config = dict(
    num_hidden_layers=13,
    hidden_size=160,
    num_attention_heads=2,
    num_key_value_heads=2,
    head_dim=64,
    intermediate_size=448,
    vocab_size=8192,
    hidden_act='swiglu',
    norm='rmsnorm',
    norm_place='pre',
    norm_eps=1e-05,
    positions='rope',
    rope_theta=8550.0,
    rope_fraction=1.0,
    qk_norm=False,
    attn_scale=0.125,
    bias='none',
    tie_word_embeddings=False,
    parallel_block=False,
    init='trunc',
    init_std_qkv=0.0363,
    init_std_o=0.0406,
    init_std_up=0.0363,
    init_std_down=0.0,
    optimizer='adamw',
    learning_rate=0.00225,
    beta1=0.95,
    beta2=0.99,
    weight_decay=0.04,
    lr_head=0.00927,
    warmup_steps=214,
    schedule='wsd',
    decay_fraction=0.699,
    decay_shape='linear',
    final_lr_fraction=0.0,
    batch_tokens=32768,
    max_seq_len=128,
    doc_mask=False,
    train_tokens=282500000,
    max_steps=8622,
    dataset='wikipedia_en',
)
MLP neurons of a small language model. Each row is named by its layer, matrix (down: output weights) and neuron, and shows model dimensions 0-127. Each number is 50 + 10 x the weight over its row's rms, rounded and kept within 0 to 99. A neuron's up and down rows have the sign that makes its largest values positive.
Before each neuron's rows, "fires before" lists the tokens most often just after its 100 highest values on Wikipedia text that the model never trained on.

fires before: " |", ",", ")", ":", "^"
L4.down172:59 62 58 51 59 37 79 53 54 38 52 35 58 44 53 56 44 44 57 74 55 53 34 51 61 47 48 56 66 45 44 40 20 66 32 50 45 63 44 53 37 58 56 59 43 46 51 62 41 34 77 31 40 66 55 48 44 54 45 45 51 55 46 41 48 47 42 46 54 42 61 53 40 42 49 52 52 52 46 48 64 48 42 49 56 56 67 47 59 44 47 48 46 40 49 32 56 48 52 59 46 47 52 59 62 41 47 46 48 49 56 59 49 34 69 50 60 44 26 45 59 42 56 42 52 43 50 43

fires before: " |", "-", " (", ")"
L4.down17:55 40 58 60 34 49 67 50 54 66 43 43 28 48 51 48 47 43 57 40 38 50 52 50 56 57 52 35 47 49 55 52 36 31 34 40 50 51 43 55 31 66 57 49 63 43 54 60 67 40 69 54 48 67 41 41 58 42 45 58 40 38 49 50 36 57 60 47 33 49 36 64 51 43 47 60 47 53 57 30 54 51 46 13 54 57 43 36 61 50 51 65 39 57 37 47 45 42 51 58 61 47 67 39 44 38 55 40 64 41 50 47 42 38 46 61 49 58 46 37 46 49 54 48 47 41 38 35

fires before: ",", " |"
L7.down62:48 41 54 39 56 50 69 57 37 42 48 49 55 54 39 51 50 51 41 45 48 49 56 62 82 42 58 56 61 38 45 55 43 55 44 20 52 47 42 57 52 44 51 35 51 28 39 41 34 66 53 43 43 56 60 49 49 53 46 55 52 57 68 58 53 47 50 32 55 48 40 50 60 64 56 69 44 38 40 58 60 44 49 45 46 52 46 44 62 48 47 53 40 51 44 57 41 52 33 59 49 48 65 50 46 30 44 44 39 48 54 49 51 19 49 35 52 61 42 28 37 53 46 51 53 51 52 57

fires before: "=", "\n", " ="
L9.down351:56 41 63 56 48 56 51 45 51 67 39 47 47 67 38 32 43 46 45 58 52 50 22 63 77 61 44 40 52 51 43 52 58 34 59 44 45 62 58 51 33 57 60 26 45 38 43 49 48 50 63 58 52 52 43 57 66 68 46 54 36 51 68 54 45 48 53 51 42 49 38 62 52 61 52 53 53 47 34 54 41 27 66 56 35 49 58 41 51 68 52 54 48 55 39 56 54 44 65 26 60 56 59 36 50 55 46 55 53 54 38 40 73 61 56 50 36 67 50 45 40 53 56 66 51 41 70 61

fires before: " |", "+"
L2.down141:43 42 63 60 48 38 90 42 87 64 40 35 44 58 47 60 49 54 50 45 46 66 56 54 84 48 37 50 57 45 40 46 52 48 41 80 54 61 34 47 44 53 64 57 43 40 50 47 55 44 46 49 48 50 39 44 49 55 54 43 53 52 47 50 45 45 43 60 61 40 54 57 40 51 48 52 46 58 66 54 43 45 47 51 50 58 41 39 57 48 62 40 51 50 53 64 42 40 53 65 43 33 66 49 59 48 47 37 48 53 42 61 41 50 35 50 51 51 53 54 34 49 55 65 53 58 63 53

fires before: "=", "\n\n"
L9.down271:42 46 46 45 49 39 54 55 42 51 51 53 49 45 66 39 63 40 53 46 54 33 48 39 69 50 63 40 50 52 44 37 54 60 42 41 51 43 46 37 58 54 57 64 24 53 54 52 61 25 53 39 53 44 51 50 64 55 46 56 39 46 56 62 55 69 66 35 58 56 71 46 46 44 58 57 41 50 49 43 61 65 49 56 38 40 40 26 62 54 51 32 44 31 37 54 48 46 25 56 44 56 42 54 76 55 43 52 53 44 57 66 48 40 43 42 59 44 59 65 65 37 54 50 44 57 57 58

fires before: ".", ",", "}", "0"
L7.down113:37 38 50 82 64 55 71 53 48 54 47 49 57 56 47 60 48 47 43 30 51 59 34 44 54 55 51 52 66 65 51 56 49 34 31 53 51 62 61 44 47 43 43 65 54 45 48 50 61 54 61 84 52 41 47 47 51 51 54 34 66 42 48 51 51 63 64 51 67 51 52 57 57 59 53 64 40 37 60 46 42 65 44 67 41 37 53 50 48 66 54 33 39 59 54 38 42 46 49 44 56 35 57 47 58 40 50 60 63 72 59 70 43 42 54 52 57 70 57 43 58 56 53 36 37 55 55 61

fires before: "=", "g"
L7.down353:66 29 38 52 58 54 62 66 70 47 58 45 42 69 62 49 49 57 55 46 35 36 34 40 68 56 40 59 48 53 33 55 49 55 51 41 50 58 48 68 61 44 27 59 48 48 45 47 36 35 53 50 39 53 47 49 56 63 46 43 51 54 45 51 50 59 48 52 50 56 47 44 39 54 44 45 51 41 35 41 52 54 41 58 50 75 44 42 58 46 54 57 61 56 46 42 43 42 54 46 45 64 42 50 43 40 47 28 57 54 69 44 74 42 44 49 60 54 48 50 54 67 48 61 41 49 57 45

fires before: "1", "6", "0", "2", "4", "3"
L2.down84:66 42 45 57 45 48 85 49 57 66 38 40 68 60 56 59 62 47 26 22 44 50 49 35 58 41 38 42 55 47 33 61 41 39 44 50 67 46 22 53 50 36 39 50 38 68 49 52 55 51 28 51 59 46 54 58 62 56 51 42 49 39 59 53 45 34 53 65 52 30 64 67 50 38 53 44 43 56 63 62 50 48 56 47 64 54 47 34 47 39 52 52 45 52 56 41 29 52 50 66 44 53 39 30 66 54 50 46 54 47 34 40 46 65 51 56 54 50 45 44 56 58 50 41 55 61 52 56

fires before: "uki", "u", "i", "o", "ug"
L10.down209:50 42 31 57 48 68 16 57 45 52 46 40 35 46 54 46 69 39 52 50 51 51 59 50 18 38 53 52 40 55 47 46 26 47 57 43 42 57 65 59 35 47 31 65 42 59 61 43 59 54 56 57 47 41 38 54 53 49 44 48 43 48 52 55 39 79 54 48 59 52 27 37 41 53 52 49 50 68 42 56 66 42 52 43 53 57 30 51 38 46 59 37 51 50 65 31 35 43 57 54 46 40 45 54 54 51 45 48 51 53 52 44 46 54 45 36 48 34 41 37 34 46 57 28 61 62 47 49

fires before: "=", " -", "-", ",", "Species"
L10.down67:61 56 50 36 43 35 30 52 52 56 45 54 48 49 63 34 62 30 50 47 66 51 51 44 70 42 55 46 67 37 55 55 61 54 42 43 54 38 40 39 62 51 51 54 37 28 51 47 54 70 50 48 44 74 53 41 46 29 63 60 39 47 60 50 25 47 55 61 53 52 43 68 50 44 53 46 54 45 46 49 47 61 50 50 53 52 44 40 56 52 57 21 47 61 39 66 45 41 44 46 58 50 54 66 48 69 54 35 55 37 47 45 58 46 46 49 52 44 68 62 48 52 61 54 70 48 67 33

fires before: " by", " in", " to", " as", " for", " with"
L7.down305:36 58 57 39 55 52 49 62 54 65 73 50 40 59 49 66 47 39 41 58 45 40 44 54 09 44 54 50 52 56 43 40 59 54 29 81 36 50 53 56 52 47 67 57 62 51 46 48 39 47 79 52 63 55 52 44 46 49 52 31 38 57 58 58 58 53 58 54 53 48 58 50 54 57 57 52 43 25 45 51 53 50 40 52 60 60 42 52 54 41 51 50 52 40 49 53 57 64 58 54 58 43 48 57 56 61 30 55 59 48 46 47 45 48 51 49 54 50 60 67 76 56 51 57 64 43 54 31

fires before: "=", "\n", ":", " |", " ="
L10.down72:63 59 39 42 39 38 91 55 43 49 61 51 55 37 34 72 55 39 48 57 45 57 46 52 55 57 69 54 55 42 52 54 44 50 71 28 35 52 46 56 62 55 53 57 48 48 72 36 48 51 52 55 65 49 53 38 48 36 44 59 46 46 36 43 46 50 44 42 62 52 58 65 56 51 37 41 56 35 55 46 44 56 35 52 36 57 41 48 60 36 40 39 32 51 56 50 48 46 54 60 74 43 54 31 48 40 45 41 51 49 49 52 51 49 48 54 40 37 60 59 52 41 54 50 45 56 53 44

fires before: ")", " in", " by", " to", " as", ","
L10.down267:44 31 31 45 42 45 45 52 45 61 46 56 63 58 66 69 36 50 53 30 71 62 55 59 64 60 55 60 51 35 49 56 61 53 49 63 67 27 45 44 35 61 50 69 46 61 38 53 31 42 63 64 56 66 48 42 34 49 48 30 37 61 52 48 49 48 63 66 34 43 61 38 47 51 46 54 49 54 46 52 50 43 38 53 38 58 35 59 35 41 60 46 34 53 53 52 51 47 40 47 67 49 45 39 54 39 44 55 55 66 58 43 62 62 38 47 42 38 52 51 51 43 45 44 54 39 49 60

fires before: "="
L4.down194:43 56 37 67 51 45 16 50 57 60 42 63 63 40 58 42 59 42 54 39 48 42 41 58 40 63 59 47 60 50 62 40 48 67 48 33 59 51 53 36 40 45 35 45 64 66 46 42 57 75 49 48 50 47 55 46 47 41 66 44 48 68 62 63 53 55 66 49 53 38 56 44 49 48 60 59 46 54 51 33 55 60 50 52 55 43 68 52 55 44 43 63 49 39 33 68 64 60 57 36 51 39 45 51 41 42 68 62 51 48 58 53 55 49 40 47 42 45 38 58 44 41 56 51 41 57 36 39

fires before: " as", " to", " by", " in", " for", " the"
L2.down72:53 60 58 56 53 47 99 55 37 63 64 45 53 57 49 61 52 45 50 31 56 51 61 57 99 43 55 62 37 58 67 50 38 48 46 56 60 44 47 56 53 43 54 48 49 53 50 56 53 46 48 49 74 55 59 50 51 47 50 43 44 63 52 60 46 46 44 57 46 36 60 63 51 48 48 47 46 44 62 52 60 47 58 54 59 64 44 47 47 44 49 58 42 48 46 44 41 53 59 46 43 55 61 48 52 42 48 38 42 48 37 58 53 42 64 35 64 45 48 53 44 51 51 45 54 55 50 51

fires before: "="
L9.down234:50 53 36 38 52 62 49 64 72 52 48 48 60 34 36 31 73 59 52 60 57 35 53 58 99 54 43 42 68 42 48 44 44 31 51 53 53 58 57 69 43 51 50 40 44 58 51 55 51 40 47 37 49 67 39 53 33 63 59 48 59 57 61 42 44 52 42 34 60 54 60 63 38 48 57 48 51 48 59 50 35 43 54 49 42 45 40 55 43 47 50 49 39 43 40 67 58 53 59 41 51 66 41 60 51 47 49 58 51 52 46 52 62 59 52 52 52 52 50 42 49 59 68 28 41 38 56 56

fires before: "=", "Pre", "19"
L3.down88:49 65 60 38 69 46 13 60 57 58 34 46 54 49 54 47 64 52 37 42 54 41 37 41 51 48 59 48 51 37 50 38 58 47 50 53 34 49 30 58 59 49 48 48 50 35 44 62 62 42 37 57 67 39 36 49 45 49 49 42 47 48 54 43 48 37 51 54 47 40 39 59 67 63 51 48 48 63 53 41 53 61 58 52 66 33 51 50 52 75 40 58 42 32 41 45 44 49 32 55 34 54 48 54 48 50 57 63 42 54 44 63 41 43 48 31 47 51 66 39 44 43 64 28 68 51 37 42

fires before: ",", " he", " she"
L7.down200:48 47 59 33 56 54 35 41 54 43 45 53 60 55 56 39 48 52 48 55 58 61 53 84 51 55 61 33 60 44 53 32 37 57 52 46 56 45 45 57 57 35 61 48 53 53 46 43 54 21 48 46 49 53 57 58 49 76 43 38 46 42 41 76 54 38 51 48 50 48 44 37 66 57 52 51 58 55 47 40 48 56 40 68 29 51 41 49 59 45 46 59 48 64 47 60 59 57 54 46 64 61 40 39 46 57 36 71 48 48 48 33 59 67 45 49 71 45 62 63 41 50 54 49 44 59 60 46

fires before: ":", " |", " votes"
L7.down245:43 65 56 57 51 61 47 61 37 54 53 53 60 68 44 36 38 55 44 62 61 58 48 46 73 51 60 56 49 50 50 40 40 33 66 52 40 56 58 58 45 54 48 40 36 63 57 35 65 35 45 42 61 60 41 58 51 49 39 48 41 49 66 47 57 49 50 54 27 39 58 57 47 51 65 47 42 53 39 66 47 62 43 47 52 43 47 48 45 48 40 43 52 61 52 40 55 34 47 48 78 38 60 49 57 55 65 47 26 38 53 46 49 43 45 36 57 37 59 51 54 29 60 42 60 39 39 75

fires before: "on", "ve", "ons", "d", "ng"
L7.down153:57 60 43 53 42 45 44 51 39 34 62 48 44 53 37 65 50 48 49 59 66 50 33 60 77 45 35 53 45 82 64 40 45 56 37 45 58 58 46 44 58 37 37 59 45 47 58 50 56 44 51 43 64 67 56 43 52 59 44 67 38 52 50 49 57 58 62 53 55 43 46 67 54 62 43 41 37 57 47 43 35 47 45 48 24 53 44 43 44 42 41 45 57 60 59 49 67 44 43 23 40 54 46 36 68 48 44 63 47 44 55 52 63 46 60 46 67 64 50 35 46 38 68 54 51 50 50 66

fires before: "-", "d"
L9.down251:64 36 64 49 50 56 17 55 39 62 19 69 49 48 60 41 41 43 42 54 48 57 44 37 65 48 40 53 84 54 41 41 52 36 34 57 55 46 56 47 56 43 63 52 36 40 67 50 46 42 53 51 51 62 60 48 46 52 57 44 60 45 50 51 53 43 40 54 69 55 41 56 51 53 67 51 41 58 49 46 51 42 52 49 39 54 44 53 63 57 60 32 47 54 48 48 71 37 34 55 68 48 39 45 52 42 64 52 52 45 44 52 32 53 54 56 59 48 55 52 52 45 48 43 59 33 45 49

fires before: " to", " a", " that", " by", " his", "."
L2.down438:55 59 61 47 48 56 92 60 37 55 59 40 57 50 42 55 55 45 37 46 61 50 58 56 99 38 60 57 47 57 51 42 47 44 55 39 51 60 44 66 44 46 58 35 46 59 59 52 49 51 49 52 56 55 47 41 54 54 56 51 41 53 50 54 47 46 41 54 43 36 45 50 57 49 44 54 44 53 55 49 50 44 60 62 64 57 42 49 59 47 49 52 53 69 38 53 41 43 54 45 50 67 59 49 43 40 57 30 35 60 46 55 54 36 52 34 58 58 45 40 42 50 50 52 58 47 34 54

fires before: "\n", "\n\n", ","
L7.down191:51 50 38 60 58 43 48 52 58 52 48 32 39 49 75 57 52 52 56 56 45 53 40 44 78 46 41 51 58 65 49 63 63 53 48 53 67 44 38 46 57 45 53 47 47 48 56 63 43 40 45 46 48 35 58 57 31 61 49 38 53 56 32 58 53 44 40 53 45 62 51 50 39 37 58 42 56 52 51 48 42 51 34 60 56 36 67 55 47 50 63 47 47 46 47 49 40 36 37 56 33 40 61 50 66 46 44 47 52 70 49 48 48 53 57 70 49 60 68 61 65 61 38 59 57 59 56 58

fires before: "=", "se", "y", "nce", "ti"
L4.down420:40 49 68 49 52 45 03 54 53 45 51 41 53 46 59 49 57 53 40 41 40 48 55 42 16 46 44 35 53 41 57 49 50 31 34 51 53 47 41 44 45 71 54 40 46 66 43 40 50 70 44 37 52 56 43 47 38 52 56 51 60 31 47 52 52 49 66 46 59 43 54 58 61 59 64 45 39 52 48 45 65 49 51 55 56 28 65 47 51 58 74 49 48 50 46 47 40 49 43 53 54 46 42 52 36 41 40 40 51 47 60 43 36 54 52 45 44 54 52 54 60 44 55 66 47 37 34 41

fires before: "on", "ve", "ona", "ons", "y"
L7.down8:49 42 25 36 60 45 27 34 41 50 52 49 54 44 52 28 60 52 31 46 38 57 68 48 22 57 48 63 62 53 47 52 50 46 61 48 25 44 49 45 48 58 57 50 45 40 55 69 59 38 45 51 57 65 60 55 49 50 59 45 66 41 50 66 46 51 70 39 60 62 41 28 42 38 46 54 49 25 46 33 68 50 45 45 53 59 47 46 52 45 51 46 53 61 37 48 55 56 61 62 52 50 53 67 48 61 52 66 56 56 42 39 65 49 59 56 47 43 53 65 36 42 50 52 25 36 49 52

fires before: " a", " UTC", " an", " the"
L2.down200:45 38 40 58 43 37 55 45 52 37 58 45 51 70 49 47 50 62 31 52 59 34 36 38 87 45 45 45 38 36 47 49 50 54 50 49 63 51 44 30 44 61 48 37 48 40 31 53 32 58 45 42 63 44 64 56 42 50 56 51 48 41 40 49 48 51 42 49 35 65 50 49 64 52 49 46 48 49 73 45 50 60 52 57 60 59 51 78 48 67 41 48 68 43 54 31 56 49 50 42 42 63 37 49 55 67 44 57 40 48 50 41 49 40 43 57 52 49 40 64 57 40 64 51 41 62 45 32

fires before: " |", "%", " m", "1", "0", "5"
L9.down115:54 61 25 44 38 66 59 48 66 57 57 53 55 52 54 50 62 50 45 48 48 36 51 38 63 49 55 44 60 48 51 65 48 48 28 59 57 35 51 44 45 56 54 60 46 46 56 46 52 67 33 56 56 45 69 33 65 63 51 53 59 44 47 70 49 34 61 47 39 42 58 43 46 36 53 58 44 51 52 50 54 35 42 52 54 37 58 54 62 41 51 41 35 50 42 59 62 50 61 56 48 26 65 27 47 51 56 45 53 39 52 42 53 45 60 27 39 64 39 45 59 64 47 42 46 54 51 50

fires before: "s", "y", ".", ","
L2.down51:35 40 43 43 52 57 67 35 60 50 57 51 40 40 54 53 49 56 55 63 46 45 47 32 99 53 55 51 35 66 44 52 44 70 42 46 60 53 41 63 63 38 67 47 46 61 68 52 63 58 32 37 55 53 47 49 43 48 57 62 57 37 52 48 48 35 52 53 51 76 59 28 50 57 49 48 38 54 54 63 47 43 63 36 44 51 42 48 43 51 39 41 63 49 53 52 55 56 52 30 57 41 57 61 40 55 50 36 52 56 41 49 51 73 65 63 44 45 50 45 50 41 52 56 49 47 57 51

fires before: " by", " in", " as", " to", " on"
L10.down384:40 54 45 42 68 41 40 56 60 34 71 62 54 39 37 55 44 52 50 50 60 66 62 40 66 42 40 51 56 49 47 51 41 55 37 52 48 43 43 56 47 59 34 55 48 48 30 59 38 48 51 56 63 38 49 50 39 53 48 42 50 50 63 59 51 52 63 53 43 41 38 35 63 41 57 61 53 46 51 63 58 54 52 52 66 56 31 65 40 22 52 58 32 29 56 48 40 50 49 51 66 38 51 39 58 75 43 36 43 61 39 48 34 55 48 46 57 35 55 53 64 36 34 55 43 48 36 57

fires before: "on", "ve", "ons", "ona", "ual"
L4.down443:57 43 27 66 50 41 06 41 46 40 60 34 35 29 53 51 52 38 47 40 52 55 28 67 50 44 51 40 55 56 46 35 31 43 52 36 53 44 59 53 35 48 50 42 56 52 50 59 59 56 52 49 62 56 52 59 47 46 40 48 39 57 39 44 44 65 29 42 65 65 50 37 63 62 60 42 45 46 49 46 45 58 52 46 40 66 50 49 48 37 71 56 49 37 59 71 57 53 44 66 56 46 48 49 42 44 50 62 67 48 67 59 36 41 57 41 53 61 54 46 46 53 64 51 30 47 45 40

fires before: " |", "on", "\n", ","
L4.down425:41 45 35 38 37 36 82 45 40 53 58 54 47 53 46 53 40 53 55 51 56 49 69 48 61 44 46 52 60 66 28 48 59 61 37 36 47 56 61 56 44 53 49 66 59 63 55 62 46 45 54 58 49 42 50 47 47 49 41 67 39 62 23 45 54 66 36 36 51 51 61 68 45 50 44 53 68 61 34 49 43 43 47 50 31 43 33 62 32 48 48 62 46 30 53 50 55 35 54 42 48 42 69 68 45 45 29 54 58 61 57 44 44 49 55 42 66 49 64 41 51 48 39 62 59 37 56 47

fires before: " |", ":", "s"
L2.down334:52 44 51 47 36 43 63 62 60 50 40 44 40 43 48 38 30 39 59 31 59 56 66 63 94 32 54 68 50 36 63 39 66 51 43 34 59 51 61 49 68 57 45 67 42 57 59 45 50 51 41 45 31 25 39 36 54 53 73 39 58 46 44 43 42 54 41 48 55 49 62 62 50 55 56 42 53 42 54 50 58 52 50 47 46 49 42 53 32 35 60 53 46 33 38 50 35 33 60 65 38 53 58 47 39 40 46 52 48 42 44 56 51 45 52 47 64 51 59 66 47 54 69 67 41 51 69 49

fires before: " the", " a", " his", "go", " their"
L10.down363:62 55 49 40 46 46 81 23 48 55 67 43 52 56 41 61 54 34 50 61 50 39 46 40 56 50 58 58 46 53 51 56 49 67 47 44 24 64 53 45 40 31 46 38 59 33 56 34 41 54 58 51 50 33 57 54 41 54 43 54 43 51 40 33 48 52 42 50 56 48 48 60 33 50 46 42 53 72 54 57 50 63 52 54 61 38 55 55 46 53 56 46 57 37 45 65 40 41 47 47 61 62 46 72 44 63 44 33 42 42 58 49 55 63 54 43 58 49 65 47 37 40 45 55 32 50 62 41

fires before: "s", ",", "\n"
L10.down317:48 55 39 56 48 51 33 59 41 42 25 44 60 62 46 53 54 42 52 41 42 48 51 37 97 54 48 69 54 39 37 35 47 42 42 51 57 50 52 59 48 53 52 51 43 45 57 46 32 41 65 65 58 45 41 48 40 56 59 48 67 67 44 46 52 50 51 50 65 31 49 35 52 54 47 47 69 49 43 49 63 51 62 67 60 52 58 47 49 48 54 50 55 53 55 65 52 50 48 42 19 58 35 49 52 72 48 42 48 59 56 64 60 54 47 42 66 45 42 63 55 50 50 60 47 52 39 53

fires before: " |", ":", "\n"
L2.down366:54 59 34 73 57 58 48 47 33 47 50 36 49 57 36 45 32 47 16 56 54 55 52 57 44 51 44 58 53 55 44 49 54 37 62 45 55 46 49 48 51 44 41 53 70 38 46 55 36 50 60 61 54 51 50 42 31 75 49 48 53 44 47 51 56 47 48 57 57 55 57 56 41 55 46 60 40 50 74 61 36 39 37 53 55 48 34 46 52 44 49 48 56 49 60 44 70 38 31 65 49 55 51 41 54 51 38 48 79 40 47 41 45 45 62 52 39 40 55 47 49 57 70 50 59 53 67 48

fires before: " a", ":", " (", "\n\n", "\n"
L2.down176:52 53 60 47 53 44 45 46 23 47 47 49 66 40 57 57 52 47 30 49 51 52 52 53 99 39 60 46 62 23 46 60 46 46 53 33 53 51 40 56 54 51 45 55 62 28 35 65 48 32 61 44 52 59 37 40 49 58 44 41 43 42 46 50 38 41 46 46 39 46 50 61 56 62 61 55 54 60 61 51 40 51 55 33 37 57 49 54 54 52 43 51 46 48 43 47 52 56 64 65 48 65 43 51 58 57 51 66 61 43 48 38 32 45 45 59 48 48 52 65 50 57 49 49 47 29 50 40

fires before: "-"
L9.down194:51 46 35 41 53 53 22 37 52 51 52 64 54 54 41 51 57 57 57 46 43 55 50 57 68 47 31 31 54 56 42 46 60 72 54 59 62 43 55 51 59 59 57 55 39 45 41 49 36 49 43 60 56 63 51 45 34 41 61 67 59 44 33 61 44 40 45 53 49 36 60 50 57 39 57 26 23 61 44 50 36 39 49 55 42 62 43 37 60 37 57 53 36 37 36 49 61 49 43 53 43 61 50 57 36 63 69 58 48 54 36 46 54 50 52 41 67 38 44 71 48 53 64 48 49 65 68 42

fires before: ":", " |"
L10.down34:55 39 41 60 52 64 51 53 59 41 60 63 55 49 51 38 47 45 27 70 61 43 66 35 81 49 55 31 44 70 40 43 59 45 45 36 62 63 56 56 54 48 61 49 50 44 50 59 69 41 23 52 54 60 60 50 54 45 48 38 27 71 41 31 51 53 55 47 41 40 55 52 61 43 49 48 56 52 31 58 25 57 52 51 51 41 41 44 46 56 69 48 56 64 52 53 55 37 54 49 53 42 39 51 46 61 62 49 49 58 43 30 53 63 50 43 45 66 31 41 54 52 67 24 49 41 54 39

fires before: ",", "–", ".", "s", ")", " and"
L2.down374:43 37 54 47 59 56 31 46 30 46 53 48 48 57 39 59 54 56 58 50 51 49 44 56 43 38 39 30 41 50 58 35 49 65 53 44 45 60 60 52 35 65 47 47 64 48 52 48 42 55 49 42 48 55 55 51 40 73 48 44 60 41 48 43 47 54 37 49 68 66 43 53 45 37 54 58 58 45 29 70 46 59 40 54 41 44 46 49 55 44 54 37 57 50 58 52 70 36 44 47 48 56 54 27 52 59 49 50 48 66 54 69 49 39 39 57 52 35 47 43 47 29 50 62 57 52 28 48

fires before: "\n\n", "="
L10.down117:56 57 55 59 62 50 76 68 53 59 62 59 62 39 45 62 67 58 42 66 56 48 58 47 86 37 35 45 45 28 54 53 51 49 65 43 51 46 42 51 57 50 57 62 58 65 70 53 33 62 52 47 41 60 34 50 39 61 51 50 57 54 41 47 41 36 41 74 63 32 34 43 53 28 56 61 62 47 48 61 49 37 39 44 44 50 48 56 52 46 40 28 55 42 50 51 61 55 42 51 56 56 42 34 54 45 62 72 46 56 43 37 35 47 38 52 59 58 35 39 39 44 49 51 47 48 42 51

fires before: "=", "raph"
L3.down38:39 53 46 57 45 43 44 39 52 37 54 59 47 66 55 42 63 33 70 45 37 53 50 60 72 48 50 51 53 46 43 45 49 54 52 54 54 40 60 28 33 52 45 60 58 48 41 47 46 45 75 51 44 64 57 62 62 38 56 62 47 31 57 58 61 44 56 49 47 41 41 58 49 78 53 51 57 69 24 69 56 53 59 35 30 51 70 62 68 48 61 47 27 46 49 60 58 42 51 51 40 46 31 46 40 51 34 56 34 54 33 48 53 51 60 47 60 58 48 64 55 66 49 46 38 51 45 40

fires before: "=", "\n", "\n\n"
L3.down271:65 67 40 50 59 55 25 52 55 40 57 62 50 46 50 57 69 51 68 66 56 68 42 62 34 47 45 42 56 36 48 40 35 30 43 54 26 50 43 46 48 52 44 61 52 56 46 61 56 63 50 49 49 51 56 69 40 60 70 71 46 53 48 48 56 49 50 60 65 56 61 50 48 53 65 53 57 51 39 38 72 48 58 58 57 50 50 41 61 67 65 52 57 44 46 40 56 46 52 41 47 37 31 37 44 40 30 42 43 46 58 42 56 47 46 64 38 44 54 50 69 65 84 46 62 57 54 52

fires before: "="
L2.down407:58 37 38 48 42 60 34 58 28 49 51 49 45 60 47 69 56 47 60 53 59 56 53 49 14 54 51 53 47 65 44 22 46 57 46 56 54 37 59 37 60 56 50 71 48 44 38 47 69 59 46 42 53 55 46 45 45 47 45 52 46 59 52 43 43 42 55 62 72 49 53 51 53 62 48 28 54 53 57 50 60 37 52 43 41 43 34 44 55 66 42 44 46 39 58 55 50 35 48 35 42 26 39 37 63 45 37 37 70 54 51 48 54 56 33 53 48 57 45 45 58 52 59 62 66 54 46 54

fires before: "=", "\n", "\n\n", ","
L10.down28:55 50 53 33 58 51 46 49 58 44 53 67 65 37 52 52 51 59 53 51 45 56 52 39 99 57 52 56 46 38 35 46 42 40 52 48 65 50 45 60 42 57 50 59 54 38 58 45 49 53 67 44 46 68 61 55 69 43 66 47 42 64 45 53 42 48 49 60 52 49 53 41 42 42 53 48 53 53 62 50 44 23 53 62 43 48 49 34 45 48 51 54 50 53 44 46 45 48 48 49 46 53 46 70 43 53 65 46 66 42 48 59 51 55 55 56 47 48 53 49 53 52 58 49 73 36 33 50

fires before: " a", " the", " an", " American"
L10.down12:40 61 49 50 51 39 75 43 32 58 59 42 38 41 50 60 41 59 45 47 57 48 42 56 64 43 45 22 48 54 62 45 49 48 51 42 55 57 50 42 36 60 58 46 53 60 36 51 50 45 35 34 57 59 51 50 56 52 37 51 40 37 47 64 44 49 59 32 50 46 52 70 59 46 40 61 64 56 70 43 50 45 46 36 58 50 63 50 31 44 48 35 61 57 28 46 55 26 45 43 65 57 53 56 56 39 49 40 52 53 37 31 34 51 60 51 67 55 66 70 46 45 45 54 63 38 45 47

fires before: " |", ".", " (", ","
L2.down248:51 52 52 36 54 45 82 66 47 35 44 47 45 49 45 44 32 42 54 47 51 57 51 62 67 62 48 38 69 54 52 46 48 40 43 36 52 51 31 52 52 55 35 46 39 60 62 41 55 41 51 65 64 28 42 54 46 49 46 48 52 60 49 52 54 58 51 66 47 41 54 42 54 61 51 32 70 58 47 47 58 41 41 55 61 59 66 46 51 46 57 57 62 56 50 63 27 46 41 68 42 51 60 53 41 54 49 39 51 34 49 45 61 70 54 42 57 50 52 58 51 63 52 47 64 64 59 36